Weights of a small GPT-style language model, trained from scratch on English Wikipedia: 17 layers.
MLP neurons of a small language model. Each row is named by its layer, matrix (gate and up: input weights) and neuron, and shows model dimensions 0-191. Each number is 128 + 32 x the weight over its row's rms, rounded and kept within 0 to 255. Numbers have three digits each. A neuron's up and down rows have the sign that makes its largest values positive.
A block is one neuron, or neurons of one layer that tend to fire together. After each block is what it responds to, as a language model described it from the Wikipedia text at the highest values.

L9.gate258:143161090155169091104172060134149061160145116151135124101130162137082125130125155066102110141133095140175171127071122075186148152173150151182130150102127123156080126181131107124093049109161169163134121162209173131113174192101168072153104110144108157171133210184108096136121147151144191057155146135137148112091146143122145131147147088152058092151158190096084104060101085151162088070134110128097169134121090105120174103131118161149168124126124103141134177167164122111134143168175129146164122184159127131128151094134111128173116084114129095135102132129122078125150126145157095128
L9.up258:117184147149154148118146106154193106132148211162154154074147142155103136126105121142158158068151063116115102171136098152122177116119120120119158045185102157117131104141089090157111171128111103153113117132152172134140110120068165115126233118143123126135100162127099111117103199075140178121086160078125128169108123068119118057157126155141105163172164091178170134097132172148101121118118062121112163135103120093153057158144099169126167096114138141148103110126189122114135066141145139115121051101157076116117084108082185094147125188112176119180115129116099093148113144145148103103
L9.gate371:042165143119056143168098132121182144135137104146119128105117128165121196120160103157133105102124134061206126093113143118084097131098075136141153138123192117101085142145072226152135107111109132183091157141101199138097138082149106144173168070189100092151104185145121128140112152134173189145117141165090076209080081124073166110114165116154139136092082121143105081143158139140163130127158132115137120141128119089141139102119102135120097098086146108107132136131082184087096172155139167123096138131139092046093159149172128139104121119123088120136083157112103173123152163120111103178
L9.up371:166183101162102136136181138128159121090140166146081129128140138156136115154115147124084119138117143148131140137137155133200140121112166158187138145146183148112082110170085173139160157061095092104096185121170131179058120119146156117168148127137162115097105132183138109098091151145054126086122127176159076115087182139068065176091117102143156128137084090152120169059139161101141094062076092143147123101160148085112146093153116101133147119163126073182145115123113143114148149088160109136151114098185160152085148102036117170149133089143143125119183103139095101197167069144103112159
Description: Leading number digits

L12.gate269:127119147129136130157179109079136178089082140083115087092107152121102164112126128161177087092092163123092152105107170122130073147121134117129128114125160096064041095192134152208140100113087228129153124142154144145111110151141128149138157106145158188111122110160150165111129165079130172078126120172123094173175162140133190157157100072146169139078128130070171126101130089178148121134112105112087156135086142127119142160148099138082158143114121154151162139151109157035114126163191145086123172150116120064076114127135140149170147151161129170126177127102107113162156043163146107148
L12.up269:139149212151126165121125103089100144173144149145100120027101187101101112162118081127136118129130114152064147127131134099145167137100165148140138094089091117134113053146138133097169116149137139090131130092122099083136091124149161087145099149172145167168123050075149133097187105160140115123139111113112156106109151160136086163117109126153136142205149097146131123135107109045149163125114190079154117115121092099064118202153154130131122108153071105106170145141119166135109163160160148072186149163162091120175190109150120096118164137233091135138107160139170147185112117129109181134
L12.gate310:146170182133180180146156126106146048155106057196190123063098151127148117183086160118129122092112119099121164163118112111116094103131115075160113157077162115127113096115150110144105101121166186144143168079115122112104092128107150120172122156164134137095153096156078186093155125097143177139081163120078114139090092100128143109132140071128084168143178167106119089091168088093142144165152100142122102127154067152091120123194118176149128152159106125138125151116090115109092146168136099157127117138136148192178145158163079103085206139117141131146212150115108091108114131180089202147
L12.up310:115145138131133146126164134089075093108092139142101128091141107118134143095124057091170115105092092082112160098150117109120109067099100167188108139099152094164088179168139145226080154120139103075191218058119106144169127070110152147126101116133117148100106128163157112098072100104161143063036144157145098119082112140078158121093181122164081105212128147072162120123139097066131138138128131131170135125124146130152116197145115133129129140151051103122092195132170137101164100089112124152196137135105147139100134101115145149164109123102093136127142130120080113134148097087124135116
L12.gate343:145103159129152128193098109118174182152173158122093158131120143169154182112100055114153119120098175083103149167129100083134167169091167144147161194153105113164150145130142117120115133100150117129148142098143093180086090128110191106097113170133148179170203087146158105088115173066140103147143138100139169137134105111086114141116141098120154127113058123086128187129186176139088110179109118141192128113139123157113112170196150109059138162210141092119086099119077154115160131159152117132214162116145149102161102085147114094095181098102112138079178095161140106154144157097141112132
L12.up343:087070106132103165122170147134143127063118053155129191079162160172113127110097115190203104127114118116093150138111174104127134166078141084095058133111166080144049148145076135150102140118106133093180163178096123095139049118129134078189145149098170091083132152106098119099078115155151108098164120169129083125118068132126090139159146144127122140138142142170078091166068078144085084138139142109096122187150143152127151119171150128171040136070151146140154149125128162114125172122113115141159164119155127121143128112149108171158117092122131071104121144151111123091194151188107109115
L12.gate386:072231178151160169085110124203143110132125102120186124122141143132154125124170114122172137051088131075093192123176120097097139095140107187100082133140156096084124121135163121165098118070133191112149138124127119157109150106145167120148129114154098164088177149119136146113188104167115138119051146105107146147106069111097184114069156123111132173143123145112098132158139101142165131056144067171133136118123131138081117174157157132085154128141111114116162096086136161203079071164153108142104199111127149114080106092157117093170081134165098113116112108081129108078077145118133142110
L12.up386:078126088175110113133133100144171129157177142118087202083149062170122105191151141132155110159168147101113138145127097171144109091168121093135108133145187126155082127149134101148186091099116168102149115150127098186164196127164080154117082080080148141181108109180112169141185111193177150143126198141173110168176099134115102088139156106177115099114135155127158150107124175126119174115127091156139145154124095110129096117174093145136152144108101142069147105139169103065156122120154058070118150099179150150107130133122182109118083151137116177110144110150070130086158058065122123109
Description: Numeral starts in data

L11.gate134:149133131113171110112151159153096099122078138109155177126137141178143080104105123111091108121123156096143139143141133035152135110133168091149132102159133123112146148160105100198173129172188098137058164131069151168131188108176133105165112079151184166068134161135136211111092109122166111063086049147088178131116138105121129111117179153102112087122174150100146080161141133101090169147091137085181177116145125143098155180174123179111112127161192134138113112128140099159139121021149140146143106107074141092120118116134116183119159122142127169121140133069160166108118171136136086114
L11.up134:140132143131163075121083154124165166121168141131148117120123140153133177046138194134142150069135088185101137065159059078123149119166163083116184161145115109176132097121137105112135096082093117120115171123122148113131120137178135095125099134144085139061070150100164101105137054147082118076114116097080168095096084087140149149121100093098086100140115145126110083100117175151133121089136106151065168127130110070114110180132176149123143135102147149160129130144121173195120145146127217133170060145134118149181075118044143115147126142119181128096104132094141170080099131117151190133
L11.gate139:119124166189109124111116202116119143124106128189138150162140179086056130153121095098114194103121111117151160113197191127132078187120114118150136161105097126122062144163099092185103091149074142117100134190163156112136202133149151090161117131146108151124074112190159110146122156161094140132106135057141173089124103118102079141131176182040111147233149135151173132129079143102143115101150131137171109176135115117134131113099070112148125146142099139117144106135078142127141113135149139156129158190106154127150090118149155186077147124150118111146158073101136134119173193144146104181
L11.up139:132129136134159137127110103133134175112117167181146110142159105119052141142143138110096081075102122159132199150143086172073185153087135140118178137129110160152164138180084076110167107193130118147112140121184075118155116077167140126157076144143113162115096097159112121094202090136126127069130095191175110109134098185154100136138070121094118145183087093089096165092075140153114066137201151115097109127093127150082122050097109161073182107147136103177110173125147146107057124133119104112129096124149122161081147123160079161105140126149176106111126143130102125143196117135137079103
L11.gate236:147115191152140153164122129172177162147158117162141074146115167062171120099110155148097144115176152142168180095186121119132211160113052101130152142145093147119122132107113130091143129114132110131124132123147166138207187162167128072169119167140127106139058118168140126130125134064147104144102119118151120173081147109105119118114107116114115095105101129169178154115163124117149077142159161140084184120166098133118112168142083155068159148115077111140119120194149154107107168222136165149171064148140101145117120199148145144078104133101051124125149189137146146111190117137203114118
L11.up236:146122093165163118178165149127073129135125116130179151099145119114106193086131151117159130078139190125167106127124190089133129099066102068083100134106142154135115143177182141129112137169090113139107137128145157045133155119148138114159108172155155153141147130134151114102086164151191167188160189217094165134095129134101137160113090143138144142146164151082098143138122150073088142084069075156136163045118122190116089143119106127122164091136131143184085173146134171153092177130141149134095061148164135145115072130111126134096170094148164153162084134104118134155122202174164165107
L11.gate238:100170106145113132106107096167115154147145115063110076167102109124113103111143145058143166074130077116138135184085133050193070146148125127117133129091127174132091136190146068139143156152088122077122123198149090106172112156091079192085086108163163115118119074087141146130109117120129099123154125137104089139146125144163155105166089136089135131102136166158093143152079139101183164100072176167123158157109086125066153106159093131132137085153136104165133092075144129128053102134134171143082156168128184068094106134136124088103129099119132081134112234123142122160143182136132116123
L11.up238:099065148185155124189113155100096104132113115070142100106134149110179139158120174105116122144147096123171164135114144112111134071151172179158128144109108144143109121152120107107122130100066158196180141148112108177108138129085072101165130074097150158140112189107186102155090165176159078171158134105156112128150117149120219143123148208128123140093126134094127165075166104064119190088123159122101134103131081124097050121151100144152146142124160127162173195179134128151074155086080148135124163154073185079092151102131130169141120098096099076097096129084136126102106172118144128144
L11.gate285:167125080140136166143121121176063079163136146080143164113152111092115124086149115096113093119118091123103126149078167150121182144106069124110122159123147142110079098113067056165150157160144120101125152077091114113097131124168079063085179151097147144092213118169159152066151055101132151141139135193165071116064074122090180057137113172095146160103109147090119127126109153103102095151105137138160114138120088168148121110137148118121090086124143092104103133113100092072141130135149111118106065153092142168083168154138154135062143141134089120137096122125144177060088164094152085166
L11.up285:111175101205130124078122077162112100071161162124137149097146149182116100136091121172078113154136092070146124121111083099104151108138101107151153168100179128120205144162091145111079154132097155093184162107152083152132096142128090099142166088166163184106153163139084087134137136084117097117162130179162105074125115103114095102151058064099139159071125138149145173122100160127117108170166140189122076150124115151130117148111144116138088165116137153108147151129076151209146149117112149144136123105108164172088142144180143103130085082168188180154109165052152095141093096102128191108
L11.gate310:109122143108103146078144119208082141094169184145168101101132121129179160123156119147153159169114134186144190142190161112155195094078151092129123102128144138139159132161119142052158113138107143163109130116145180122181113113121091187033185114168165156127085127119067148080136143136144128142064121189145129077121039074130129161134127101109162148157124114124158146093136177125119150205165153136131105136149068116172154135124120181166130128129162089181110106053130154175122120094107127121128076124140134141181099114095141141120070095123114077119138133104133071140109122172165121140
L11.up310:132114092155190207084091109145152148126150132102172104121142182095104088149101090144199125127155135136123099110176109197083111140114099119117080105108065102126130117163092116098102139206151124141106140126165116119128158109128162052099110083142125143120163094160101143119127132085072133196186098153146105152154152148139114157128127097106211127121128099075124078162148108160178115109168101128142091150096146124132122117115159193174136107083111037120110097107081152125137091186179064149142149119088149151171123129181123119089116110099079171163098119156136134116098121122224131167
L11.gate324:145114126191177187159066175156154165060113075174140190125141133117134130103140120143179168140137056119122108066133125106076135139116094064113105119103136067080182123132164124115145089131107128093130101098140140133098101163105069088186097073119084167151116113123143112173133123105185113134113142113119125110051088079064154129170132161105164101094144133129113132071164156090153175189146096099145115161151136099116106077037115103089138179114127155196127120090168084104078129133163140082123111127121157124133102142113185148139115103106136089104130075150126162144153130143151088165
L11.up324:206141111171101117128122088166167156157090157121201110113140138140130077109044114133155196125097118138144142111153176086106138143184127131139122132147160110066147142110091168137147085104171152120150111146136155069131129125115153162147111136169136148148149133116134150149157075127112131158085170107079082108139127100110060078139095153186129089108081200119097125163118156111127140158160100129218167076150092173096138116140167159105154117111122152157098152149133210151114084132153126085094164150119145122153182125158138140114203125233136114124124085145125155074187115176152142171
L11.gate424:181137114090126165137126141138101186130135097167076101198119124086122128119187126143112093117136104139195095146109076129138142110136083096164117166195147103083098189169141034139180110128120107174222183200117157154214129179116106133135174102152091147114106116130124132063119150146124104145091136149105164148082129164154079098121131111071099155127116166127081173098133153123155133119133120172028132086124160135140086160105157102063145152105163121116122151126152140131127155109131064157117108181149136126125145095144113076109123113162136155136122127131185106125214111126122139129
L11.up424:127136093147151189060076175119112105158179061107082112163144109089089084062072150059109182106159108106135085127102107070119122112084136108114123139093090109149059153184104153141142126129180072082138091143145086122140099113153111122139091173075151132120102118113116114136113143134183160126075155135147122154168075132108133148111124099119134106116134142114140169174193181108172146106175162098143108140170110129095101103093158135124183095131124166131071066124087185071080138133137168098137162150133198120065186120100096122114077127128125129106105084130140077114136114078143131186
Description: Incomplete proper-name pieces

L11.gate63:127089162140102108084072119128150060067131090153123167099162119176107189176167125133103152117121132116181154145096184094097080112108116153109107117123091081122107115132176142112164120188094180154059151098146154137143106083085168127150133105206128112146160159164137137111138173176139196097120081119117137159147146111175085132165185170118147098139143113132161125128104086148118083121072082129165090145137086174169133108141122146117154135146169171092098111113142126122175089152163097143106150144121102114148105141158098197123108079137129032131122145120099138123151246179111139172
L11.up63:099121190167183136127187115094043151149110134170201183128130102136051139163170112151183081113102137176094123130096107093178085128137097180098130132119201159202177102149123139115149141105125099167129136149155128159114116182096123139136191136141162089138089123103100105180111172143091129060147106160119159140112145083118101116129150155151130173092103100171168143116153125073131117120125115118115120097182108161173179093110112095143132148102152126148144153079144073161146183131112101134140113089140159183075130110083137151097183163151119115098107078106175123084172112109168107058
L11.gate130:107139118094139106101133136125071153102073135136148165115116155144124130122133096108169123159143106123109105178138105066129114160135162159124132115145127147179138071107164177200179100131102102123180093150200158111119138132110127139112151135141092123138165146156134129091103118159225142185142121149166154110079127163109116122162119075188210117134159122164048168178141132105113165102089149125122200074190186112142111161188133144094099172179140104119154156116132124113136128145235181130125182135182122130080144060167173079134162121172131129087121152142114080139146143116131112129
L11.up130:079114130171151108134109121141142165112065065131086148140121148116210105101140069094139130201136133107122069170137126077126111178134159164134118136162110149135115103180172093154160093124195081140133112106115154092162083111115131087138129149144107076084153109169095180095142131179118108090142151093129172113161163113057097144141158138148099190103159067138222169157069100138147139143161166133102087097140071121148161059168145135120086174203156111106144151093192147115150102155128184130144165124153188138116086133115136084124122090131129119122107120107116125116132164104110197115
L11.gate141:100112125108104146099161147137082058099107134177126116129160182095129181121107153108128139039109105078176143139085136162157102161100166059089154180119151078139115111158162066126155154144095106123130079119149165120091157105102087129090100099155133145135092163151090109097106097125144108155152148128098134173117125094117131111104129148098141054091073144179071147158088172151174160113092184125155103104128144140112145175099150088064095200135189096094124133166115150071181107148142114119179118064125146143166125149111162116146105075159092094095185129139128048107137177086137152117
L11.up141:052139098091056127116129132132141126113120116157176121032060092143179172117134080135129157126108139184163135152120140148173097105103139145161112152129137128107133075139141203183154121102134109151114183119152089133110048119116087138127117148134180148076139108114068150123125213110104138104115187152157125074124144117093106109094118097154099118077137206097076132103118171106125044124125139092057099156167088098157081179101118090126060143118124127131105100117133160110120079129171132115167097108134093103133110132124120111180137118121183129112076152152161153139142113183174083119
L11.gate261:182147170123142103085105111163136117114132065194148118115161158153174172136105090168151087123100177150166171142044127151096115154193105140106086117150162130134148184171133133148130123146156147127061121090132174171157153100102118134099144163137111154166126092107035125101142104157166168087114141142087186173116155126140191095127151098155097124128199163158115090107181179124084120132116145149113084097131130138149188150084143119136192100147165124137089108111170139126102142115117101162129162116099162098172187091072083223176125115164123107143090135081111121161130130069114124126
L11.up261:122199124097126119126098120116150140130147106142126150157123115139115157163124105122089138109089091130122151126198145164120137112192106173142082161118174121127086134146160121146142121125098157125078124155150143133162110156123158115083089140075061164129056118205097167126149122142106198140084126127097125140089184118123126126095130086129184066127112142101144143118105041118179160161118162103164150129125170128100142164212144156102141133172138039134141163162089057167072161136147093047143078147190162127136095040122152095160138130098159112102141129136115115107187097183148136115
L11.gate267:112128161153131112175138167103113090136083183145115142057135111164189139121136212069129082128203170104110145158107173118131141139154138067105095147111179156115061108138104117224149106068157085108164176113140133129069184180113148167161129129152067100148150097139122105131128133116117109138138216135139144138150131120135140155158144164145105129195145135148109060141115107070105118075129113098133046147138193157102120122150157147120072112148118132156160135163122131110092111099152117090102127130149147117157124110202184091095138122148136143132132129101123066096147151144215144100
L11.up267:109153100142145139143084094155075130151135103158174122158195149125189124127089149100114144035092115178154162176127120126166098137160102098146145099141191168117179087165127090125152125087157131100154137151188139118111156148116109175136121175105111139155080132139056214138086183148091167142137136109111106129130132118085164114148131143193162117084128112123148174127114165159123137148138136149166044097148200139126109138148119184127179095154139099126110123179139113093069159194118140071167151105128177143094164105142175109129088142186096127112125101104131119168119122077144197059
L11.gate309:117100146135130090145138097056106152122107105173146078123148136145096079110148214163141141100110104117123170124207110065112107077160042132124161162062143081088104077064122141126150086122118116158078119090110138109056089162065096134135175130120121125162130117061134117111102124121147152096158147184151064122129104064126161108164110126138163140095159116162069136174148111112116155118142116082158129176159095135159128121204145153093099123124143092122106086086106083149157138139113164146156149156083159142170133128096108134135081077175135087119105101106166059070160135104097150121
L11.up309:122156088186186131153028102101126098091110040136081143117062116146137094130106177110143084117095166090113157108130138152109093145107104118108132082132121111146134124100147054104110181114149159112124107134104096160146100074070146113169101128143090097121136138129091141150140149153121127133173161096083103140168147106167142140139162104110098139157136135153182150160126128068160103093195120155048125115196156156143149115160127127122107141085136128066163082093134095122136114120135114186132051165168130116104095120134143062153166155088126104111074203142121104167165197154195094129
L11.gate405:119139166139142102158042136099128139120114087152162188086128065164147140110122140118116149165119102124104152153139081081112129070143133132100232123128078187173173105096144087172132102109164218200059166123152122155140124146091131130123165142137142110138123092111107136181117139111161138100154108074107165099116075063169191152120174145102104096095147166111197111113156102179139125102089142091109120114117062161175090127165175140130120117171121165099085137122145173106128131171118120129114117096078171097076173098121095136183128163090161124100087110128103112117067120115106126123
L11.up405:048109103122154101122106160155068109076148109142132145119163113171185145153137135106133138121158123131089110111192137148103095089110123067061127163119118125172123080166127104117151073184117108124078139123119124169119129172132142044141126076134058168111090129129130173082120119108175127119125111151148065183108136089146138100125157103102099118187149113085141114126097059118108078087112136090129096077133129120159082148112235127123130130140063108144092136128061183170095082155141086133105149092106127132126126136098174123148140147166174125131066201133083112075108083129142089104
L11.gate470:121162176138130140209115091098066189113081069148146126135082125146063176137122221107187137140165141142191127137147114157156139090109118122117125108152118105078129115127146126151120153097142128113095119070181136171108089116099053096131189084120086084139130147140159106129116090196154137138120119110097159125138153105134128080152129142075158125104156143111155111141119204067081071137153074116070070083185123159113133124097145200145155122189133143111125137167132087133101081159108102085158130128126124073120133166136152155157126165136133119132151100174164060059121105111140130096
L11.up470:109182117117102143185063141109135108104126139113152153143204176167165154169083134124070127126151092133122149098106165170130122114106126153106086127107176059126106132084111124130166183105134136207143129131145155200158128117054155161149094102111081114138071105169178235072143157088126134115148132112111101143133055131178141170140156147129077114128148089164129050164123097134158121131120151111122074164133172107087080098147129124150130161145111105187103112117175132150136067129130131179079112142163159137163120094143148160147127093126101164106118168167132139129115108140199079185
Description: Numbers in data tables

L12.gate104:137107140147114127071107133108133182156083132160092150093155136103118170097126139138143141161079105099092122141094096131114100099138093128124111163150090118111191105163118126148101169115112125111143080186139085101168075141192112116057090158120135119145128136173123083112193167130106144214146173088171135183121139150089150163115117173144165112133130131106080175124113200106125131163128073123096185149117180091110158092154146055138169120151132086120027114165121149088118163152149129164172099123149159197120167152152135100173157085159155118108107184136104164201132109179133071140
L12.up104:175100169141092149163141160120081231080104102153098179156076100135069122174121124122122089118135067141117122139180090121163196076146130158144145157164058144141142160167073127111158170141125147124095082131125127151166123101172111144086164121148113092115190112179084141149161157129135092150149157128153120131152136088108137191104079028133130124165129132147086207149111140141112183071152201119155123143076141148116111145128154128107136159175120151136080097169099119119120137097191139105156062144091140082124135136168098112115119060126145166101098145109139172143107167169131135135
L12.gate244:181123133107099155141112114103083157102191114153140138107166095101132106069115117126134135131156113134167136124082134079100090138120144035110112125144123121146163134097096066115119145125175144127138119117175114182154115148132110146075124074146106103060098112125171189088154202141158141136126153157126075045139118081080124204125089110125110044168140139136159129141130148092162073146135142143159122087142132130081149100121124128134167140075144166109065107159151163092106137102167046136109114072069132167117142143168136155125106184132143135132116067135117145109133057094224167133
L12.up244:187101145129108146090122160061158203124124059148148128101079132114129143106138113077081141187114161120087076149112100155100068133139125109161154135153162054124154201139085145127150158153097147086120119129119157143059134111118118134135161125146153087105137155122125104082151125122119076192052085180118101124088138073136096136064136064132190203148175090044142193094103174066149128139123147158121155169130073088100131104095068121141091098119144121139139145118115128135091124134144143136120136142092087106154109207153130181089145069122117135124124115136152137110174117142135129126
L12.gate274:145113177150174172125064176151147085165116129144140156120114184118123147109160082171142146117140119063068083121095170134129134089172125201114133082188205081096122117135093121126171157120157131067142089167114127112177110108080125167164137097125115110109151081197177088110101086167168140152098068092175118129178132105109136188101125154132098064166113131103074193137128151137130143136132190181187118099137156127105142075121071144060118152129110158143107128112156153121096112130135102104097086113125162141141116113102128117144105122149133126150161142147246149101144100139125136172
L12.up274:158134154138086147091074134082132119136105084176079181120082109111128105166158116147140106150112102063116165124104135104081119164141107130073099108113086130124130118148041134177152130164137124121118170112128110102134153219045114141142134030121130170118133115142146134146160071094188111155156198161152072105131131133143112106160114148120185150168142082112131091131136128086115136110108135129205169166140089127141151130126107116091134113106080162121111120124135024139119168088162151080128111104146144165174083107162145129186182147079106116142098097064192135110148123090156094151
L12.gate425:194103094112126147077102138103177161094149120130087149141113150156134126096122116135115093104128126155148121110118139127117136150162115126136115161087108101173134098121139090180185143184151145105197199108137123052144079180198101119118207129207111144106120126166180167051133064089122092157137067129159096140126140159070092122143135106127143110106079160084139149091078162143115147156074111165153129102183109153085107107137118104107146173108074086194147157104206112120108223102138143118164115108086112168156136139138098154153108098146178116131126175154141165138154139118110112098
L12.up425:133111155166155165113064177176134180056133126121150144048117117113083144135141170047159098108142141157097092160139086169136108111091128161127101166090159129106150125167049103177138116126130136115126166118151114066193155160159105134165120125223128142145109091136137139087131065061120079155161143056152151105103103157097056148073138120143086153155150135104110121084106132150138081180171105160150132123147120094126124111170102154104119134162109138126103164122114091135152102078183146138175107130137153091137122117199116178112110170179144126092138135148137191092123160140123113061
Description: Mid-name word pieces

L9.gate117:165160145144099094086084127086096117127166090143113181121127134113176129106177148186128101089073067115095103143104142129078070143168130128134097182156118051131153109119086145182133118082137203093218124115117168089135095129096115115124146159118115149168105142120109126105136102122161107183103063122143076077112115074124102165102087126111153136196159139084104164154142106140136139138155140183174099129105110115142151103111119119104086084080122150213123087063111095175058139113101116082117132134066135163125132114173130153118105147128139079169086161076116178109102098105169101102
L9.up117:123165140151126048069085174089120080099175092137122131104097121166076108072102154125139094068086086101081086122133149129102086106166142152116103198204125055163164136147076145151124167099105148109235092123149173119143136121123123135132156140115119139112133104119166147070189112154137092126103101133158094058125109054165136162099119102129109104158144115111079155181126128136125116108111125194148077114136120135135157119136080136092096101074092151171153138070141124162095179138123092091144112176063148148148083120140160145131139138188104105150098137124137171131155064127159105123
L9.gate510:155198110154187099121063160124118106133123066120148127090082133131141111073077177181115144104098116116098084091112121115115100177128174140126122199162119118132178106163056129178116172088116187117238116115153159122172117166093140125088140128107126137104126143161156136103198122106134117165084095160156089078136169083097120145093073112136127099156141149085106150130084156157121120129139123161146089135160140105138110101076086095108124120093088161168156099090142123145102144129102124116119144112040208149135122162146180186152173149181118148146111124080152135105109095169180084124
L9.up510:151172149165139078063080152119149139138184092158131151128089130135095060105093174143139146094102098101101086064104145106121096123122162160112149174152133090110167128173065139172102126125133156116251092155143117115144073120105143113129165146094098151136108113140146134095184124141141086135079121132135082054100109096119101160123107108130141120153164130055057137137136131154141109108153144185141098138106137100176118107068075154127100105111094142214166131053124094143142123148128116078139131165057169163159131148160199116101101175164130121151087144093123138090103118128178104111
Description: Mid-name fragments